config.yaml
head_dim: 32
d_mlp: 448
init_std_o: 0.0
init_std_down: 0.0
doc_mask: false
MLP neurons of a small language model. Each row is named by its layer, matrix (gate and up: input weights; down: output weights) and neuron, and shows model dimensions 32-159. Each number is 128 + 32 x the weight over its row's rms, rounded and kept within 0 to 255. Numbers have three digits each. A neuron's up and down rows have the sign that makes its largest values positive.
Before each neuron's rows, "fires on" lists the tokens most often at its 100 highest values on Wikipedia text that the model never trained on.

fires on: "\n", " | \"", "ol", "\""
L8.gate442:117140107099117177104073154070106147169071128129135117126090099112149091063153119124110142117071142113173178117111076191141119110061129155137174134213145167111077076171132151167100116073130122142143181091142133076125105112120116172181154102155138138108160126117123134136135148103053110105092165107081115075094105106143080109195089164099126141090155178090102153126119086124127102142193
L8.up442:112136096101137141108075123084125181091112095158148070095095073102092101090105080182123141106110171102236098140094136164075117144125081161108134054168132165156135121127168102111121106141138130136114144143157201081175125112132124097139153089132154156148122121056164101104100131115081069084148143097057110106103089138184143115219106210118109154111148146124144074135117104167105103087119
L8.down442:083087145104100148146141137117122117175151121115171133088133119151095145163125082144131170093103141124181153110135087106053235096138109117133147170157124095124069156101185100074143112135131204085179114127170133098096153134127137117120105123130111068215127054088130110104123168128143136129133105097173082177139155120137183136145098178167170110157079115106116165164128119072076118164086

fires on: "at", " Christ", "l", "vent", "ather", " Joseph"
L3.gate274:139129164152096103107106084136051122118109134136102164093061174134146112139091149127140084084171103169164132107115091153142097113040058129090124125140097151139108091146168144193121175095128135126134142106120146152172107111111110161106129107140090157097142071174126191104057153096153149168130078108173169133141160113161118132143119089137195096075133131159142119161095098098178157115162
L3.up274:168105137193156138177118124149094128121126085101064140130075103139160101130085156158112137095134124104087081146145072133083138133104065146090141166104102180171135153201166183185134193127158165130084112113152197135134135162187143150107133120151107112055159053151104124168103159111172140132119091105147158125161180157187109193109117099134198140085150154135110131123123115143151110100156
L3.down274:156156143163125125159078130163186119072125104081134074083123124142099099153100109180139161139176142130079117095109185097105137146153133116123121132078169172154083100148149087194116103133139095047136020181139143126142164129137117115105152136112108081106143114152154177148115116114139159135147083130158075159106162116123133120141132170173119100087131052123137121137121095092132076139122

fires on: "n", " if", "ther", "l", "m", "ld"
L7.gate170:148123105141142120143173150136092195121114109122121090095132144115118137124165114165122090148121114116107159150191095119179135119146114091066178062165129115059098100142089155130137099060157086170135149091137093135140191141130143131124201117091111120160072167141096142100102117152125143132144109109103124127215132105104135109097090095152175148118102172161115142146125103116100138165130
L7.up170:125066074131091106190133165142102136107143127168124167163139132125114123068048095156137200118130111085167139096159150119151132143101112171102123204128155109083121139104149086169177104082116169094129145116131128105091129125098159141190136155161198184156156164142101150128122090131163149133081191065118074136148097098103208107160103100096125108076102083101135091097104118111195123090121
L7.down170:144069129104132108104133094088130103095074162125128081132132090152108093099127158124152130122090138121123095104162024127150137172116135126140134158069180148122125098010110137215036135118121140097163149138141176114111137076182138103078158167135160100162076187177094188081136147073111126097148160130104080098113082093109123123123102146107125101120101106100147134109150126150120144113109

fires on: " res", " cons", " acc", " foc", " Acc"
L12.gate225:067153114115119106133123214150046163112115151137160140164188138171153134053118099116130156129111153108131111183127113144160107073091105070115131102166092105151118044148129131102115130130146111183113161181083083121094111144185138159119121171164141134125119193129101161087163128163102104135069171116079203182156153166101091101109167132134134110084118158110101144073170108114153127159113
L12.up225:079159067176219096072084148140098100137119175127187070173131142128144105102147035105126123113148126179121113145142109112206110160088131133105122089164127118134149108167145100141146140160133133140130135158122078143078087139089088141112090164160131229197091138098110169118082123096114101143136122124143195099146113094121105121143097108107139145191098120141127128143099170127066111122097
L12.down225:082165141148112103104117141176187097093181094146108129148154085151107119078104127139149120091129134163191111104120183164146154124149177144155112115156090163133113179151147106122086159101097095099143057132143102124096137123064106117177082121128083155119095194127071139124128065161145129165083127156139128161113094138038105108158109131174097179149146149191107150133171112154044109099134

fires on: "l", "–", "2", "at"
L11.gate169:184155093130129132138075117156145198137156158076109219127090178123134180115092147127149156135088148125169094134050118176092152115107079138103143071192143153097100114161127127171160151082166109146137165137151157142099175130175127160088106084084133123127141131086106173154141092125138138136146094109108106126158180145082130140104150126143058163053127181114160150147124094146136166131184
L11.up169:134159105152159137144146136140110141092112085152079114130101098115097126185100126210153103097135168094168105087085143084152148137190107126125144175133128137129091114151072124163125134066109079154097127085119149115157128101147071230108065098141182151070119094132104116096072109108103082147122164165160171116099146156161070101081157080187111137118090142201121185135102151121215117122103
L11.down169:091111126145139097145131185123144126040141139151106107152172164111100087154123115153107143130192152012174055151109138074072141131131112100128150143089122145174088138080111146136140164146146074144155166162141091164128155098148127143142171174127148178074089111143134190097110141129137138119071109100105151157126148160070155092197121154089108081126133094129106134151111119113112144146071

fires on: "per", "ach", "ough", "er", "igh"
L2.gate6:140114135166143167110131117127085124158062132147081107127102122088089184102083178085108083139104131144134174167142159099130158070137100109055122089139117102115156095114188086146091182134141088206126156141105124180095104076076127131172139088167057133133131152143121125141083065136154151119150142111167109128098124138114124116126100151159113176127096177166125104111168086114129138176148
L2.up6:121081116111108121130139090111131144164077136125078136143160113086118107162114105111062130139100124150164147177177129163151175137153112133048068144105110114073107083144124059154133128154115095122133117138141124132166093122132042101181144142091105163144040129071139125126095091106084065176112172088139181133108111141152134124161106142112114106099094134121170158160169164191101203157053
L2.down6:081142160138104130139150139134139129133099160081125226094151133090119145147121126122062118117113114156179081105120134196097183157163107045040143073136103119137122126177147155147088156144059128150190152170085204131114154115105096123090170106117146131146081090122147086105109105127104095111113132128156114131105170186119087095141129113113103108140147219119166134138102143144157186119145

fires on: "ter", "per", "com", "ig", " Mac", "fer"
L2.gate208:126061103106087150095132097078137134177102159082121125149114130109144167124104098092133166125155230107117200058141143121124138147092132128092107072104125096059127116108116106169135106077122169079167139145119178132102112122104152128127144099146103168152129158099053099140177106134119113146118164097151102162117167080021129073155136150087143087099090148096167104095150083129130132154159
L2.up208:165098062131130150117122110055137106149126123095108114101101143123110146115093120053101155150175210057110192111133160133076094133148068113125107106123107135116155135078137131131079150148057154109181129132118156138119103090149144113109120147086145120134106130120074119141124130101151066109064166092085161125117137078079127093172155132095156136111109144099174134095121109130139100145212
L2.down208:081152116151094148172136133182111114117162137081171098080115092141131139109122097102114188093098099147130108146139089074109123153146107098072119116087147185156158176080131144174141132090136148118098000133065152119156159126163099110130124085120094120101116135095130113123085110169114126128131097126132143198128135123133125100105158211151072133144167106152174146160102159122071213151078

fires on: " partic", "\".", "==", " ==", " ass", " wrote"
L7.gate119:132128165166138099152138122152111084105087110111136083131093151118093131080158100126165089140100043127143190145157131100123094086082151098118144082154165114082102116144124054105131171122099098126112186124078124135133115166069126108154148039138140123103139129156093115158177103098111167115133093104103159121184110124157159107092096058135128094097140156169121156199105129157130167175142
L7.up119:138080138053138168075133123099097107105185166138102126073123132164078098137146085093078083137137114110115149074156147081170130114095083121159207091109134124156161132159069155102125123163118144188157152171090115110112106150118130135084169124143157084106100106118142111114132129082156121172074127125123200114140144170101124072106131092138149106165125107136105126126085151074136094121183
L7.down119:108138125098191199171125130174157087140149084128153070149162163072132135101138092152109145073071123161136046138099176074121145151161107135123125097164171093128089236190121122122136096156146138142122179125149108087145132086108092123130125132166095122137177121101113206166157081092109160144162136184124100038135111103118100130122176157115131145087165127125139099075154154164126137121079

fires on: "y", "er"
L4.gate161:091179110149107059187057088161135149154109099127155124137129133139154069038102106136147126198064114075069142193161140131149164177131117106139150119174159077178137086156096104161149118169140144117143146076118068089129186152116114082151141116087132128131138145183152124117112100204093096128107140121189096134165107079080096128131100146141144106145106163122211111043133127147091133130091
L4.up161:147119112090167111124146171153157133149160054080124139109127137121147109085156137156144133067106143125082176133171127107164153147124098159155139115112142100104119099101069116092102126044095175194185142173128075094159176145101150127087084118110110118134157141164207196144126121136128127086173111134139089169134193102128085111115107100118105155085169135118150143069175145140110107076176
L4.down161:094163131114116115105152087104159163067125144163127115069116072183141122102194166075154172188133063100139148152165134124139119158163130181096142145111135077144133102158168116127124111116177140109049119161122152141157110098076176134106126134114095165105115126086112136051102147116084112123130106091156083163112178166115094140139107200166176129129074121120151117113158193170129104119148

fires on: "in", "t", "l", "n", "s", "f"
L11.gate135:152066079087089139091127193139101106134091177146091117239138193096119117129120133115129115134113121111118125067155121143186100096112150126112165140152109093100123075170078154127137092072124051171149170114148093104132125089094118131085104150145178123154079140172111189101161074146106138208111168065103190130132141192117142154141114091124133138072139141103097094142085116129155117140163
L11.up135:154097082105109154113139131218117096151088167129134099201140162114151135117098058120148126140140074082159047108190132142215168173154136124112188092106130120122151124134080095101138078137152123154133105147154117121110114106125121128116108159127190115152115125129148123061131145144100127153138141106110161144095114216187169126137146106086132110110135128129136078148106126162183069119110
L11.down135:105112186180142095179163080173191072133104116143087110137113083168041138068137089144144126131144152079112086161163129141107151149124063137131107128117153122165088151052102121115147085107148138132047202089108094205138156149112147136132118101119119155135124140117040098103131124147120104125075116119104122095155117164107129165141171158156107155149142172102212121090102128138122112114105

fires on: "\n\n", "\n", " | \"", "P"
L12.gate206:144061112096107151095079208096102129116094126167070113181111116100094152092105125143057094155119134115158159071101158139133167109120138149096146177180108145146118113137095120162110102131122119152111187124123171115085147076131147097151178159125096119125104115183112143157120107146094150140114250125105117080077165109078071060102144136107143137097072138110081133143160091088169107141125
L12.up206:089190110099129119053133137071182172156121152135153131177089088118132150119116029104126155126126126152165133118134184144090213142138114091161118089126130118106133119114126134147091140136097061120175151115093137116078148082193109121127154107103184111081107135097164111155088124152044120096092122152107166116149098113176136104196161116053114159166143139139148077175154140087101083088113
L12.down206:193130119142191170124108147127170067145127126083147147123163198090135165132138140130090179140068124128132130159136083125089204116156148094138129086139170150112131103119138147155158119167087217158072084138119153131152153157070095091131124105115139079165166151144148089079122074086113122131170157111127100171157127095155097171069122058168167157144121157165093169119144149129164172133156

fires on: "per", "on", "ator", "er", "Pro", "fer"
L2.gate182:161143094172071159086155147112122125095068203118058109135125115093135166129083119094151119149177107103152185091139151115098167099112118116118066110123137150086155091150142123109174125110127118151145119199142132179101044090114143094142084112142136127145126097210075140113105076148149069140113142115135155092144139103158147113149169083103153110138106120148130063157124141101182136128142
L2.up182:132189132151124102130137148181123135123166123106155138146137197138155121188124122124088107159159091057142115178130118165103140117115092072072085187163162149118162111143141158118059086110172171108142121071133122144170148138149106112130121082117147121138095160154139137058132102141096095179096167068150184144132185107112088090182146172097149126147105145130140155139103134107144071117164
L2.down182:094131126112151143130101167151100099144147137126094146188078135084182131131089128105146144129177139103162150102164114134121162157169193138046134066203105135050133109115142122100134130120092148145049145190132105153126141146153109116178152091189087101171112205117119081116081092103074170131138119102192130122134182102138130127113128160120094131141130108117205179127066133107135184129155

fires on: " v", " ass", " received"
L11.gate56:091126135083135151147149147119135044093110182211101081127136186121139158101102093164161091084090116162123127184160117119141119073103147126135125103134125074093097192112126068056108183117141118132111141105100130132136143120096117130146131115183133173161098151097158145185138098140160167103156114182072155138133130120136156082125092084179138138083143139128062126132149102105123206119119
L11.up56:088091210042205133125167089079101081070169150180145109107118136111065158082101109127150107190136094165161126142147140144207099114125134129099099064130162084126133141090158127074147089136134197128138136106143143139115082090080110081150146062115106174151175125178134060112081131127152101120111142149119087129093109151127117101153156117095159139085112126136164057125103098112137104083119
L11.down56:130097098108142164124115118149134174067177055098152123117142130174091124116149089144096114124105063104122134163117119141074139143142101191149151121092108158133153119131079166111107081175133062095187069180179147152140178135106111077176115097160108224059170099168176115137096146069116150166049181053094115078116136134091113143151127119142168075087150125117165098140122129166116095112128

fires on: "an", "ens", "atives", "ters"
L3.gate209:114071088110132122111121174150149140114136111179090104097047129132154130154115207115156057126115140181096155080186157172120205102208129159072107121106098079118123161122132123100128104154178146166142148115134091124113048119140156110166119150131155121151136124078094141131117049174091139165121099157104172094147162102151135073130160107157108094122088095114109120125135047080132168104102
L3.up209:141128019118164146112125131154066139099116089105072106108063094098098114200126152142156139157114108185112113056130147107123164095149173192119130110134142127146122145129145131154159131109137175121108172132139138126050092110179092126103111078112112202101128189160122178125090082111170142058159136165120106087085124149117180103133118181141100082087086096147073139158100097110130166124090
L3.down209:084159085139097057126197111096152159128104100110076132155095112110106081125112075137126154164142144078167211148100105142089122070141124113158132067114099137094132136115090103068125078126192181101136100163151157131134120157123076184113150066163098149078090069140159109118086129185119102109169144184149112173145140146150164155097115137129152147163100102124131107138154136138103194137093

fires on: " and", " or", "er", "st", "w"
L11.gate437:157102123090059073152122166153190133175053119106053177160148171118178129063117150106137122142112086071144167184180096125162086113095127150112124160179181092155121099153149135114120166129110132146149179131138119148151130102092124141141159128149150144115107143168098148106186097161079112091162122072152162120146089130120136075194138144095195141140128189142170113099087110148086164140155
L11.up437:180087166160101099164119113156151158140097102102047096118098143104155120071142154119166124124101130112137104156123111154104123100139206131198161080162145075182171111167106193115166115129091120122123150140100093163161120130091151185155145116127108158084106163162127174212109128155129149100145119094122140113156130083156131138182151142121128117149102166145164176147183167180092167088134
L11.down437:148099140107145121139121145143126139084115159074109131088144096125176059086125171102114165151088169157156046113106119123136120142132118126160104077122151113204144190172102147122130126167146116110105054153108127164041096138085129172158073105111136191124106127159136110182104136097152145142131142148102135088122169112157080129159104097123205153147105089144126193117108161158151093136107